config.yaml
n_head: 3
d_mlp: 512
norm_eps: 1e-05
rope_fraction: 1.0
tie_embeddings: true
parallel_block: false
init_std_up: 0.0338
lr_head: 0.0127
decay_shape: "sqrt"
batch_tokens: 65536
steps: 3742
dataset: "wikipedia_en"
MLP neurons of a small language model. Each row is named by its layer, matrix (gate and up: input weights) and neuron, and shows model dimensions 80-175. Each number is 500 + 40 x the weight over its row's rms, rounded and kept within 0 to 999. Numbers have three digits each. A neuron's up and down rows have the sign that makes its largest values positive.
After each neuron's rows, "fires after" lists the tokens most often just before its 100 highest values on Wikipedia text that the model never trained on.

L8.gate273:518488471541536622508587499504485534491453450564589484498561423496492482464497542514514461506526424489492496510549499463408589417488563416458536483454539472506476481524485514503486517436522499489453470450495532461506440572501570502539494472535489520478540498537455489519414487604444513498
L8.up273:564529566507424507472414531466463487476488512568491532497497450509446533433526475493493450484479514571435538484471504447493534594487493474538476475534479486533449527484504481506550461504534512503516497462471517434525498492502448491556478503484524512510586490551581460512466496432528507541
fires after: "ro", "ar", "le", "e", "ch", "y"

L2.gate270:473562487421524473447504445496433574490507433468516544550529515483502491507464536424512370580533460485579562500505536512468498484518475499534502536461507561514393489499537571513566518506486568485486534424533475515473457544418523542500465502443514430531500418504516544532501517523533530552
L2.up270:506562510538503464421509432572457523514535467468475457496545485454503470496508420481463483471496528566541464538468471534510492571533488493518489446490501524440493529432485478472534502499479427472523490549520553518515455482566540491564442466515510465432532468513514546463423475451514554474
fires after: "oc", " f", " Con", " in", " v"

L6.gate472:525478521459451520490489451391496515519501511420457518499479482514467492432491438496440431556471529524504441452448469493507517493494546500456512531590539487497549502541515566507541512584495553500506542447538547552517555518544579500499491522595512431533573504479430434548455509529476559489
L6.up472:538549539490440556421510456524524553494560541495493551464547510532378492499531496465525465514523521517455488438478655545552514449482491527492434463508475499558505499481432482443511470473521552452487548498480500482476451486521511520454545601472481513517474530462532532531420484533497470452
fires after: " th", " all", " with", " on", " out", " w"

L2.gate397:490550452558459490535515522383560578479501567536484479536471532496520531565498509542482421461504522501468477507583533503436548515521534511454523489531485449421548473553542556486506484459503531405514524478421465495551458475544472544487447566469500585534536510493488484533563472555455470535
L2.up397:514474524470539528507492517510526555520527556467558445513524512546524504501570452537555540495474449462493455467445531469519441494470570504528499467522523496492503485481461529460466486439539478478557560534475437568495526460469533508506495543568550586538470536531508524453476445537463447494
fires after: "re", "is", " al", "r", "e", "st"

L2.gate230:474593538476556440536511532501488507471594488517477420498541492525547541475482495530452488510561497504443433491519509546485559491523472498511513524479472555579523436505485506485544420418584444503479533444438538523561467491473569490525486484585451464421500495516494503490469503506432551474
L2.up230:499536510556530449579561509533557489467537411428482453535559503440464490528484493474551492521490514487471510602508404489492576480561424480464473505543484488532539472560535453525489514431549549481390486532443488517476515568484552476502485535504466501469486520466561486467524474490540506546
fires after: "o", "-", "(", "p"

L2.gate481:509563493490604507504542445525509531467497507539545484476482532515478507546476466451514499503581477539554517481535478505504439511479465489450465474539462511510480452538562461418536559566529527428471410476413583451553545469493483533540526565499456499531500518517522432513478466496497490422
L2.up481:507534510518454485549513455595515498506501462460476495450522525537548608477490480547467553495509579518416461528483407520499429483491483566512508460471475445531514542503476464537506537501518451510509517581496493524519516541442516499445561560541478510525478490438539518471534511472486504499
fires after: " A", " ele", " a", " ", "E", "ff"

L2.gate259:561525563455458548494523453509504540485446520418539557500508538461467513541442417520437557405530481541455462528509547500560520431501426431510489514500507519532566486465513489582563450470550483484534517537466575565454474493455490530478470521574445493448504516482519492515501584498496526339
L2.up259:507518518567469493483563451584520484404499478488486536525466517467556514495461503480474423466471472529553529473539482487501486489503497470505475525441558493533497509483549501577513570500463535515584511509454515501489383564477531548420529520511575471457585485444543528464511568521454529524
fires after: " ", "-", " s", " St"

L6.gate62:509602558446434465533418479457562462527480563518445485537554516486492473505467549511487513496466563533427484476504533472476515519454484501503494491526524481550509527444506441555597419496594477454470501461505520477462502527388481481509452575459520499492506516522489489477469512439460518498
L6.up62:480595545418536492542513505449443510491473552566516536590473471501472518541483546501516542509446555466459514503520421517489516524461440493504509503503468572566489549461452476510520490481484461359470446448535544472526522482455493514496489476522491502450487448611503548486464576465517494537
fires after: " m", " C", " g", "ak", " s", " b"

L2.gate287:520580499469508558489524492553475488567539511504557499509495526479482506564515514500457462439461483462515496483532514597481502490494497403483509460576525479511437509497440590488527393436583449523479503434518473456532480516528512532446456487485535454432418467518533490559563499505511439490
L2.up287:502529569505495503519460541515445521463507478517505526479464486484506497496478569510472478487506565517496467475471437475453528577507541573511533587474525508451439481525475509509542459476522473520437468486445524489451425526438485456484474498532522479516490508467543513558538600503511485492
fires after: " g", "l", "r", "en", "d", "R"

L2.gate433:482608552456545483498513474423481580515484482519478459487529466461530499496482453470468441493459513465463526530472484539527516531547441380499442488491487503424491506520505594413544513498587577470496513479532475427512511520468487535430504460492557504573489484493512537517539515482525515438
L2.up433:475516516532518472522563496575464519416443433481459498459522519450421509506506444512552458469445547462475499518503492537500499548469440465468480516500490481421453513508527539447459470476541481466488470460446515516515519567482561493444514429535561540514459458477541513486520453465491483489
fires after: " le", " Al", "l", "r", "h", " De"

L6.gate16:480513456514544498493445453450520497471535426550409491522501464480493487559479480482446500473515496453453475538559552439481474446484474498508517486517489405528516519519420453440450545411491536500485479455445512505472490475519490587542489439545524542523438477476480543504546467510426546476
L6.up16:514476479633458474471514528471483427509463436489502495503516475480554476537542557479433501483514503509452436471464458560545553556545494557507515532490455488507486457567493563476479487531509508531404433548450550502521503442476521555490520480562467527481448530559442593626531473429479497441
fires after: "it", "1", " L", "u", "ut", " l"

L7.gate36:512568458471528567460488501431463463512509438573508504529500491476546475509519440455479460527459470420454512532535496447481589450566509476464462494558493492542553492509458554401501520507559480538519502491498514522549486551498483561487465471499492456493484491507540514528512525574433461472
L7.up36:516500482442474491529517589442547523421470504532482473442532456482516436521460543543497570539434475465488533536482521579508495511462532510570528551533509480485501465478507503581503524529526469452456470445535514502526511505530537464490497505483485505430595585489492556483550500505484473545
fires after: " comp", " cl", " l", " L", "ec", " r"

L8.gate438:496477518527518529520501427557573522530483501544505519450464449465535517447515542440456464557492511499449516502449512516440428486506490517499482467531565503509468511512569517476495510507519546563520455462485509472492469421550582541558571514506548475511597495492476481450557506504495528465
L8.up438:534571442491465536463490451549535469531564517538542493500537504488514479529488438502495377529558558577505495339472520444433527485454517449450531467594539523502511508559549491459564527507496490441493484476516530525515517482455498521499524483506530492559465536537528475527472501502511467435
fires after: " ", "4", "6", "9"

L2.gate82:485465543537522476540554519561573526563474504500480475542506540538551477499503547484472464432603474553456496505476485521444593506591494450502454468440513574500404505500506521489496429471537478449481452499501520554493519534483506470550526514465408485532492456573515483426508483497506522462
L2.up82:530494519491578441475446469512584466527489512529452500515513501476463510487447547476484543455504450553542441532592414498450433515477480467535482508555479507514544520482398470465501504509467495508484536455447516492441468467538490531553526455442470582510515499473493491559556511421556572444
fires after: "op", "o", " re", "ap", "ar"

L8.gate197:498400542515485482555506481521572564492507462499461479458480443541490558484444498534469495490485517524529496509501529479490564426489523445421477507524539502470503562488453458418488499442578512463410480467494509481594459522472467494536503487497533464473513548511411564565552534505368438531
L8.up197:517444537506455529570486546524549564496505505534509506509461487532489469492465505542444495504578454472462616490483548504452525461535507470479502507497541462498446492518483514451501511394560422490501450530484502442512510484480482442530447420517498510450492527583393594497538497459397497580
fires after: "p", " cl", "le", " R", "ro", "ep"

L7.gate446:487576488547525502470422472509532490404475507515533529542504507477477477499522492477488446518566460538466490503483463544465484499510471505570455487503565498421528450519569512510515511499478513512436467492513478435580457551487454484548592567501543543519531503449502541460430503549498441449
L7.up446:496523491537495515498509507530506461550529497447547493489496503494533519466528459515415485417493537471467519531504586467503558527447490563533554520427441549494561537534500453462471484546543539519482556465425460493555444463558521491553579525484476468487360436508484470465464500550474408479
fires after: " A", "A", " m", " O", "s", " "

L7.gate273:423426562445499526491452421495543517510527514459533530463533554465500433572492482527434503493550534507535551447531490464477492539475512439448545453484503511516527509487469496510499501466426489536431530481556503518470495535485486492439433502520513499591472516460495554588539550465527506481
L7.up273:444468453515572514461542530513475481555458417547532495502531524491448532471503528520540529466442545464479476443502505509485391433512504432494511475534478476502520548509559555485517496495517583536505540548479531481430552563511510501530522442551560541571500518527491508521548544417490511518
fires after: "0", " ad", "v", "d", "m", "b"

L8.gate418:569463528497533449576452473541459528462512509470461455547531501518538474473503538534385497487554515463544521458552489448526530463526514453495534523446517538510476537501457531473542524465546467476491481522519572460501533494453511493552470473607477523449501507435434522478494497503407485534
L8.up418:473521523465458473503589476528497532503535557475462512526489478438461496474488436546465449480563533533515497556513448442496552550467574433534484475514564571558534470515574516480459537504513507485462493486529527473451510489544498564412485495547526467523506462513503491449518523510601486445
fires after: "ur", " be", " cont", "st", "art", " con"

L2.gate221:489455457538562499534486552456515498494522491546544499496502458509521465556539433519550516475487508468475485554550447507530565435518531462505513460528456528459469433446511535520549501565524500497492501495491504544471582483473603498576557452510442479489433480428494470507520514515575488449
L2.up221:498520537533451472483584526469485503453472508464454496504450512491541600472461527516524412488528607562485440431514473515531483597549551524506508446524463511523489449466483431504473579474505436441508506532537511494505459556460484457534466516503408454460448499507545547490517511481460532584
fires after: "an", "ow", "and", "a", " s"

L6.gate296:487566519515551528461455472419495526554543524510483468457509462461501515487440448488456474512537506551461558489560502536507460514453481468522525449530561374505539557453438477501513455484428543490538476456508509499491464480472450529511461510508413443512497510526506503517531541441412487472
L6.up296:451532473454533448451464486473451496464513517466428502480580516522438554540482473502469549548483573531488519454441490470410475529492520508490494414487530606547454561463469475532474533408501463515522554524481484494479550473468559475541474550469495418408527467470530464473535504561514568534
fires after: " C", " ", " the", "th", " m", "c"

L6.gate30:527593515508523576478533517481452544609521511479487466525454577482469555538511442505537528588472463542495525491547529462435571504544503488539514487478472454417457550452485511448530506513579453437455520493483555422531505567523458533524479522537552584434489492474426557550515536517474444520
L6.up30:516555520504531565525509522459553493471524465446491552421498484517506447462515532484495460526439495429490395544487445561539486560463491469454550522524454435491485461517533539445521514464616465496477496483472506501511569529507492480368493493447476545490489555461516549534510513519380523569
fires after: "r", " des", "e", " de", "es"

L6.gate467:496481502584510484589511494473525486545566485496456509530470502511598514465530437479540521511482476553471434580506517469503501513529521487464518506535495467506549458529451523460551431521553427458460463464480570476477465503496517547573505566529486454532490543497446418513471514511473532455
L6.up467:527469494500463449508521487483555499479541492522421469507387427506517459499426498413522521487469496589580479546496487557471450559485508551479518556465493400534528480552504490448504461497472509477506482447515550432525565523396491537481520605577557518455429548446508475541528491500463537542
fires after: "ch", "ram", "ran", "ir", " p"

L2.gate72:575466516441473566424525487443449561492527513522546587557492524478494533560553511465529488477479485495462521457546483433482512439475552511430490497567493495538469515564493570504504584455491482469538455495479607482532382420504490562499478466529482440543480585504505503481470490495442541486
L2.up72:513516527499419462460449444482483460482511485424494519485492440483581552436526503431465482462484433533466456531535517469471534497414477531575545526524558523463535457555551542548455550563497510563465475502517493510516541426550488527494526515556505443562530459450503537508486480495493444494
fires after: " w", " f", " F", "ost", "F", " con"

L7.gate466:526513488476448506529425479445538481540480454500605516534453564521565495447495538507442466495573573403510479568466442510511484543453471537499444461467542473448492536437528516543560528464551483526484465470522515473493520544496525473500473550526440545521498485566480558530456472468456488439
L7.up466:524499486503509522462506471478516434509558454437497526521496476521529499514517577459467467448514565476488495496423443544487537585461498470463513512521534562474543531464514506524502520497528414532515448505516494476451480530521513488508447547580409487548495552590535555572506426499467404478
fires after: " ", " s", "our", " b", "j"

L2.gate77:497539518478513524514550512470521473555459477439534526553525470469513504541494539475531539561548516502455490467457489510490481522548458401477417417476504458554507480517431573459533520598457479549551468433426491447497432482504438529466536440467413521552561491410525554488536505527400530537
L2.up77:485540489550452518496550473542556496509526484399560526509529543527433443474443498474424390498503519476508436520563522476487552503483438481496536585550573524491547446496458475510562490511466501489500447437481477547455534554508461511420537500479455414491525475506544511545533566521539520508
fires after: "ec", "ild", " F", " ", " An", " D"

L2.gate25:497506438469596551556512402494520529489479505477542512546467503571460484465526487524526420526495391449414550426529539524477462522564492436466450590491457440447479466498501539492542510508490513473470463463504520506578561575411527466534460492500531484505547554561521485476426517579468448485
L2.up25:463488510500432485440509530540526494539519515539487527472516498473459419522487541445464491555509448479511462483416530528473477532455546502499554463480514439490542523475456526570420491573401454532503557472549519494479468438567565475538485521507459581509422526470438545491464482553528462517
fires after: "im", "%", "am", "um", "ic", "|---"

L8.gate459:508530566493538587479483418471503479590458494448473426452512525454446514464484497505469549515522431467560508484490440529456475488554462526549499525487502450544480515540528483489587493481534515528477569513456513501608519510536579499569537502471445505552552426550502518490526468449441490493
L8.up459:464521521527451539540512460482538454528551474548492418450516448487371555530526484464482519478510509492520535547520542471435541539412501535578466581472497510537488503492469512496505439533476539516392509534514490539461448552475435575497539454514548539555473435521478514482477486446548546542
fires after: "en", " g", " Me", " He", " F", " O"

L2.gate160:519507434510430518544486536435527522559431514423523527500518493469473488528510480426412532451498485519486575503561510478438518437456487500557474520518538538457544515543534504543572496502517558466498489459405529506550501521520505519480461454495469445501557472532412521530458443480439500515
L2.up160:526479531596580408485458483541512476578431454494441454533502569462515447530504464500430451544477506490509485451516503545485502545487455527505547520498453564514545484523515432487508524517532458491456488487481499460429529500498538509509581523545536485522472417429493490487539502544440425396
fires after: " F", "F", " G", " ", " H", "all"

L7.gate180:494578561543500498428534464445503540540532532493449476488492518498518540459488480527544502538539531535576457372442464439465537467503492461437542437497520503498547548544442501489487510460440476518551554477520583472486519538486482495484438523485519448455457486450497510510426603537510477455
L7.up180:442517473463468445510492489547527432448595480543451449440554482509553523496470602457494419430489480563487535520534521487511488522543497535508499492425439448506576553496522453518511454488523564517515489482486572440478456519476392473460509478478532473524480486536533487459551442488542580489
fires after: " in", " th", " on", "In", "s", " In"

L8.gate141:587520448437546512564510565450455554458534448438489586487487468493524509445537499494513474527501549474462517521505505605479479497512508488474538500522478522375544504511506511526479480455534513497502507479460526528537512427449529488497489524541525513549563500538544518570510393535449520496
L8.up141:530539533436553457461479473456510519514444454469532442541458578553539537486522526515481518474547496480468498490542437489517467484468453530574458426523512463517446515600490511432495576578420507470537498526483499592433493495494484474474428530547609508411479532460512549468488490437529521506
fires after: "1", "orn", "2", "0", "8", "ond"

L2.gate288:526455563432585527509533431426503545524467486506492457487484402492493531495525482503466524458450510520552421552542533518485458484534461422383528495484485535502517496524527478445502502464495526495472484420549484494552561487479470494447505498550456532515535486493502505479461592546494477523
L2.up288:472430462531540525495524519478516456552505523425490415514484482526529569455412475455526426584506497550520528496459467495501514486465428485558543451520451477430525461509477469444517521531450487490554467540507538518508538521549487480517502504441528567480516437513468530464419537513524438481
fires after: "ip", " Part", "ic", "p", "ap"

L2.gate249:481497469547501481472432520559525481512497488420464464480428550483496550424502476452451452459390511550489482515568435477432505491522424553503434525457626518499561539473520521558538492453476491554521497484456548442510465500530495528503526546488450524510485428532468523539444507535443464433
L2.up249:534445522491552531562463521512475562483499464483546499511488591489479543465475442528516425469517483454516526538534427416543520546517463508532478554472505557558554544566492514525547467480517527476565526551513540473446525554492423499392458478556522482480444473535564467411517508498422416500
fires after: " G", " g", "re", "ber", "old"

L7.gate220:557543483511477540446464536402522608536502481481530515506504487457513450539509532496512482479423494525475467464551468503537523475419526457416483494565504547510520533515516533473576529424557524485536528486499532529503509491464469586524493455550555540525517486525447519521519539526457592556
L7.up220:518539493474498536466463479415503546490459449499495479518446489424512477497490524492514489422481483449498490469521503525540554488458420504404457465454461535542533507557567519513523534491540530477517463579519542476513522488451466560534552473505551552558512461470467484586555557502489474546
fires after: "b", "|", " Al", "l", " Col", " pol"

L2.gate93:560516506529489497511540498448535446537503487513519557457560504494556448459474559452530542537466467479532509527445440504460502503553470464463563490508501484548503498469499516469479535464537563435487513457512541570493541456476563468483446532519537494462580505578499479537491530539450522460
L2.up93:476577449451467505449507479465466498499507514530471602523475519485459488527513545516468432459519489466501430436436529550501424481508524529450516513589478559442495485511492548433485406533495566486514512533539514507494489482448501479518448521486499532520478510564458549537529496500522495464
fires after: "ar", "i", "is", "er", "iv", "or"

L8.gate180:467478464392501494475440429490481546507544474467442529514431522491516566485503538479570520565463547495487467506566545530515488529562508453516541412500556502468459619528502478460426553432456532510524485534510493415448508514487529523547513471499527516544534505564416505507573526590491473457
L8.up180:470487495521510460481489459478530531515527473470540448521503476491506511460496489518477519487503489569493435512506530525473477507471492434509620437455421486477453481501498468451542528442547532499495467529557526473494430487487427528530537480561458578559481545469476514462537527517402543610
fires after: " b", " B", " M", "m"

L2.gate500:496500426514551516493469465459502587477469568580458466497537483518523551464503471520529503468559439553471514446466496486415492488590480488517460442460500461448456489468477501521556556508570546479498513432531460489522486524484494527555508433461417530500523503507579455459497495517470443505
L2.up500:518525515500495544498464604500484531589513489528424511604450488500484481507567550511529516448541482571491504458513491519484510483494466485531409517495538508448481544567529532554478483582490528485529482553482510459518447506497558458552567462515497503470387564473533555528433585504455438469
fires after: "ou", " cl", "r", " Gr", "a", "am"

L2.gate223:492531493522544556516373519528471588528464522440444530496543550563483532466500535523498523422591569452506484530556532478442564470495529476518456480494560459470525488504549422513513567462480457487459499476493531553515522491515522540468459539518555474535566527494492510468433501469484514534
L2.up223:505501515509531514501449520497564495457518501499452492496562481504577467493514541489463520441558506488441470492502535482456593518421482531382465442559473506500492522534554500523478526450522513525461521463467551436483477511484506434526507561512560536519511494511497501480508486490458521422
fires after: "f", "e", " F", " ", " f"

L8.gate363:516555527463407514452401478472487524438562520411446426509454516508475503464471515484536458538456551510451449420552491549454448486499499511502439541560500460513532555481424556483573529485551525515584550485483456398511485507479559425497421488472509484468491502512454467545570530498500508564
L8.up363:426533448533463517397577543520482502458545534427412498409492464437531518453471512512502459533548503466521472483529504588529436475527464491554516538570525431552528528512540484535520541599493498501559502546523527455548448524488514448532402485571507522486478440481501562520486518521531474526
fires after: " B", " b", " c", "b", "m", " m"

L2.gate40:588433492470551474552502561531551486531523489502591490530489521417466489564484498439564529478475426454507560457532546448567466421492420532490439449513474453541503486462608523506525513451522526511506505507469475554519515594509518527536540470556452471473550534450430505501538465521493539446
L2.up40:536500403510452466440449556478546552484485545458492466492556495424503431528482534457495525460483418471456469482523484414499497477464436479495539486431498484488493548498533559530515407482487492539470382485433398517457489479496531577524436504521555502498540466474469469553475470513515519543
fires after: " Q", " the", " of", ",", " |", " M"

L6.gate331:514538473547501562474455451481488524532501448536539507486452520474497480546549548509464462476457543509462541405594477471438465504450464476509483464597586515518525506489477570509522519511509532506550483474491584493528534445535525449522545484579576575472565519548465457458566472506456495504
L6.up331:518452552490469452487381494499463551448417490569504490559498505483495519539526444475487511486543436493504523482508545493471458523478546471506532447531478500446480545504486524475530459489549534512518520456479445538481432545508499487558612591486496499473503481450487400442514551496542461450
fires after: " |\n\n", "6", "4", " v", "9", "7"

L6.gate221:519495579446466448520465512508487407506556480500545449511538452527488499445534475503502458518425494522493455554453487464415429465485443469451544524473484470459524513511430499467493489572504473473509505473500510475499494450487477536524537461513556516509529524531448556453444566395451543500
L6.up221:510499501520498465491458521484466490520480445452489508571575484490508517426547446479467465585486553541536512580487424467499465529529565517535484499448534505453520513515460496442546509573473559541486542553455474452499476462482440493453451497520536449522487603477491487493462546458492449498
fires after: " con", "if", "re", " att", "l", " Con"

L6.gate166:506520507468487525424560465464443507450476497390485536464419504411482513553546501444564511532525487562537453391469511477524479459450508457448511498560543471540496482557505533484536451469480531546526515467511518493520518462391519468549514540525503526465431478490517554461488523563483461454
L6.up166:426589461480492542492547437424493481505500489523546462488515539543503539519466535438511494526471544430496467469491452439500560556494520564526479463461498446475488567484444517431480483587469510536512479522548510539535523505485534530496526554407499459518417447542474571468431524509536491514
fires after: " part", "cc", " C", " c", "un", " ra"

L8.gate8:491495483493507582543463525536461454490498556510521494509546543491515449524492509479506503519438478458489531443470493434514553548444570520532449448467522559494495499545468533522489510477505519498431420466397499496509517455514463531484511462498409444482490496541387473486491576522421532529
L8.up8:500539508488449452493503460545486503537433511466450478470505481550564512509526454544489477526547488477521445480529483532507579539479540459515515571501500528468439533549524487450486535455510479432521467572501503525510543524536478518594477512572509477467486501494406455536527488552445528484
fires after: " ", "at", "–", "1", "ubl"

L8.gate262:519550454432501513526461469487517446499505488526475497517595501513526581461518515511451487517530473505413494547487562524470514527525485531493448473545504413502392498471487456509450490570558455502456450522450553512591550547451476518513505479544459503529543472444534462506527496554476497495
L8.up262:473524463421560522501424534510532549477529449499465478409482527501524459465508530562512504475571528469548518489531484455438475456471471482465439490511533553495582495480483473490496469496517518585531525480452505532549451476450414474466521512484556577571543527473477454444516540545521477454
fires after: " N", " |\n", "ap", " Ind", "o"

L8.gate268:513470513483545534498535449380496530488457522432466523481519552469447500451518519470513559544490531540506455542568477471483482510537534498500445535492563500536535492488459498536512448487464473562532473484468511525524582512487454460470533538539505492541462532537481557416500542487403565532
L8.up268:518496472501521475466528466502518513465466576554480434522530523428515512511483507523542497572505446559436536465462560477438487536513553484431498559476513529465532522528498563469520430465500435432464554528594481504532542433474476492572456509528456523449499450626511492465510585499473467410
fires after: " C", " g", " n", "2", " c"

L8.gate341:440508475442477552465501471516474528465523556459453615451501533563506557523463457454438429517454562529517573409517540487450502497547528423476487501512509497502489468495519524471532494603502427512518481470476501415499508507440570470486563580560513521514461485520500523482512480541448503521
L8.up341:473482605506502517506555547503533458509516473496514460506555518534497574510516386526528481532438451513527468511489479488517503551499538472506443470534495520491471544549463513516503539455516556506489498520559498536464525475524493480464468482490560463492549436433505448514500529432541465553
fires after: " s", " G", " v", " g", "G", "c"

L2.gate96:478553516500502505512497444520494499532599504435520521441457464506475517485485475441530413533472515470513504558469525523478465476538509454477541515511566525509484454548431511470550495462515503534472492497472543554528581505469509500500502465524440544468526512562470473525455443506501471435
L2.up96:486456542531460480552486519485589501547501426452475483485540484593373476405526455521537439472448444432483558526516554466513509463561435472516485507467534514533530489522489541566502501491496549511469540521524434536472449593449534471475458535502484561525435553558517446473513525450531562481
fires after: "am", "i", "iz", "ast", "t"

L7.gate92:543505495521504516459493475437512498470555423540505551454491484448498439450483511456417460472436500512482561536491476523487547472416475463510426487460527413512462525509446521394544547479540532525491434418445549438484434433477526575428466501538489484518513528498464530561430490463423433495
L7.up92:540475464487536510498445479528410518448540451461441503435506480391481417446518449489483510420465503511541502517486447488527513435463551530524542442446528555472476587483458565554503528496491538523624510550517517490437447484489517566458451526515578543525488541459473491546390520506495505478
fires after: "\n\n", ")\n\n", "p", "ar", "l"

L6.gate11:514570486494507523573518582531494526542506539496386535474475438503483513534509528574431530486514480490498488450500486505500532577440551390483531526453540460502477458476494474554589512461577548559504481484526532516458473502534435505493470500539548536463534475549465515507491524454451496611
L6.up11:473505522493445448495483548477586466541476539495460531479492515510520527495553510551555537480502507554560454510473447534432526498477512545449531492538483418500483536519518486528529508511494496440446472514539475585508448546511489526541491504516451528488508518432537470476552519549480458473
fires after: " R", " cons", " B", "fer", "le"

L2.gate419:443507450414514500458449469524506515483434443507555531440578487493461522525496415441518474442472460488523486492528456558514531481588434404501506500487498505515569510493567485510576563474569522446487469576518452510537528462508449495487484462500477540473515517522469536493560470477462444474
L2.up419:489546504565490434500501459483500504530509393503428455563519434499496456510528531423475463472458532469511435564493478558507553535557436430525459542461505551526482476501495477507514546530495539439480466493526502574438514518454521495529555554498507532568446517552555441572561472414490467459
fires after: "o", "b", "l", "p", "f", " Ch"

L7.gate242:464467562568439503443556492546478522534581563492531554473514446520478556520497488472458477539538500523515557502462548475493492474552561449469479485543532483457529514522396501472513482520527511505449547405509544575547519448536545436468563509528441563431528512503507526484522494547386523515
L7.up242:426556443460504514503474526556477554503471477543536534471454464476520554535460519500444500529538430521506454457481512510542535523523509497475586529548575469441540530559509600534495425480447432452460531554517437535496534537533516486512532518476539542535535527434480550506472474602519552569
fires after: " n", " C", "il", "ur", "ent", " re"

L2.gate321:503446433456505509495498493440472521566463487449522547474473526536535478451559516469507555534460475437483472467495500503415474449533571483521485526511486489511477517556541523542566533509532523517545526435503498460532514554501515547504434454508459535529495487515513507508516541536472425582
L2.up321:469522509472480544550533579438469575542478637539483474487468443514483496472512485496535488464402471548456460470417513528509496467508448478475494511554435515524514446436459483503490378487510512518526452520480481531493476497518540515495395465448491483517390510557510468488500524468588465539
fires after: " sh", " kn", " cl", " me", "b", "r"

L6.gate317:498498542483431586518436501389557507585526511493555496466522463472527519519504448499482468430542536443412556492440512552476546455479530477458464499476505498488516529524447566505519492453571497488539536504518598442594563471480545523510492563462459539487445472552475517482501583428473435519
L6.up317:453483509474522482477521542507505512502524548440583519538553527546527505537476515540492468511523537537477511475496468479489480525543506527526521493505553436545473497505472534541542534533513536489526457459565437551608491436468530504521453458519564524465384483577450599509522511484466480500
fires after: " b", "it", "n", "in", "or", "c"

L6.gate9:551489521509607526509481496463566506514449437536520477515481523444511508559557509585503519485499489487535464483553493508512504540525479515437553536450503472463508527593507506484523527567484505469466470446434508426476506425570455525526504545508536413522545524491514555529481515498526459445
L6.up9:533518426522507486552530549486478432521504507544460514517496500609611486468487523506557487531532530469481511531528489447521536546473516553463551556557490448422588516481580543548563447547499465477473493519475562514452532466487444503498548494511479465495526491514485437461460552414535553524
fires after: " a", "i", "A", " A", " F", " f"

L6.gate465:531483510540504582533463479557529511504488470539507438476568573493513491448545537466506437482477432421407511421566547527504485468474501488468475478480488544460496571468484548558609496579515533483555441537468565481517534512429517450506533575491483499523479578504482539529455513493439486433
L6.up465:545521465493541514522563576494514496501481488460581419529550527495500539535498538506506565521571505496440533537528438550465438510523485528507489460500533434522506533434477464522507472545457534541499407537505471509614517544490496558487505489433519537513523587535479577579561553473459550524
fires after: "am", "o", "om", "%", "m", "im"

L8.gate130:423436455464501452526447462476480441499394451499474546522478447421494519435443522460474533564540542589480499539598502482538493514474502496524488470558510511460512550515494527504507557481457535504527505512532532492467522529462447525481475519560439553519526482431487530565506446440519543526
L8.up130:545472520453473558532518552526537493522556391562514478502440488482563553475438546505449491457495529468514529446525508496484484491473526502464483574525568467522515494504448514470504500484543443536517497367464541564455487527488531494518468536516513490427473530486564529505470481516554522465
fires after: "0", "vel", "ent", "1", "oin", "ter"

L7.gate23:540553527521587531504498522542500448544499471488490486483486536464512534496468477510509512527543507430448429440520536485504549542499477532477514448463546483452512545466461465490503482462541496577606525480472475491517442475441527489605565496493452549506501540480421512495511572558470497477
L7.up23:516493554442483526517543591477491484493396517533516482520523456445414514482508428495485592491528479466467535490516546556464647484467472471527497503514504409453490524433394474471499460499508482477443523492448494521529555477476516421507420517554490478443540528490558472505505483558522535487
fires after: "y", " P", " Sp", " sp", "a", " M"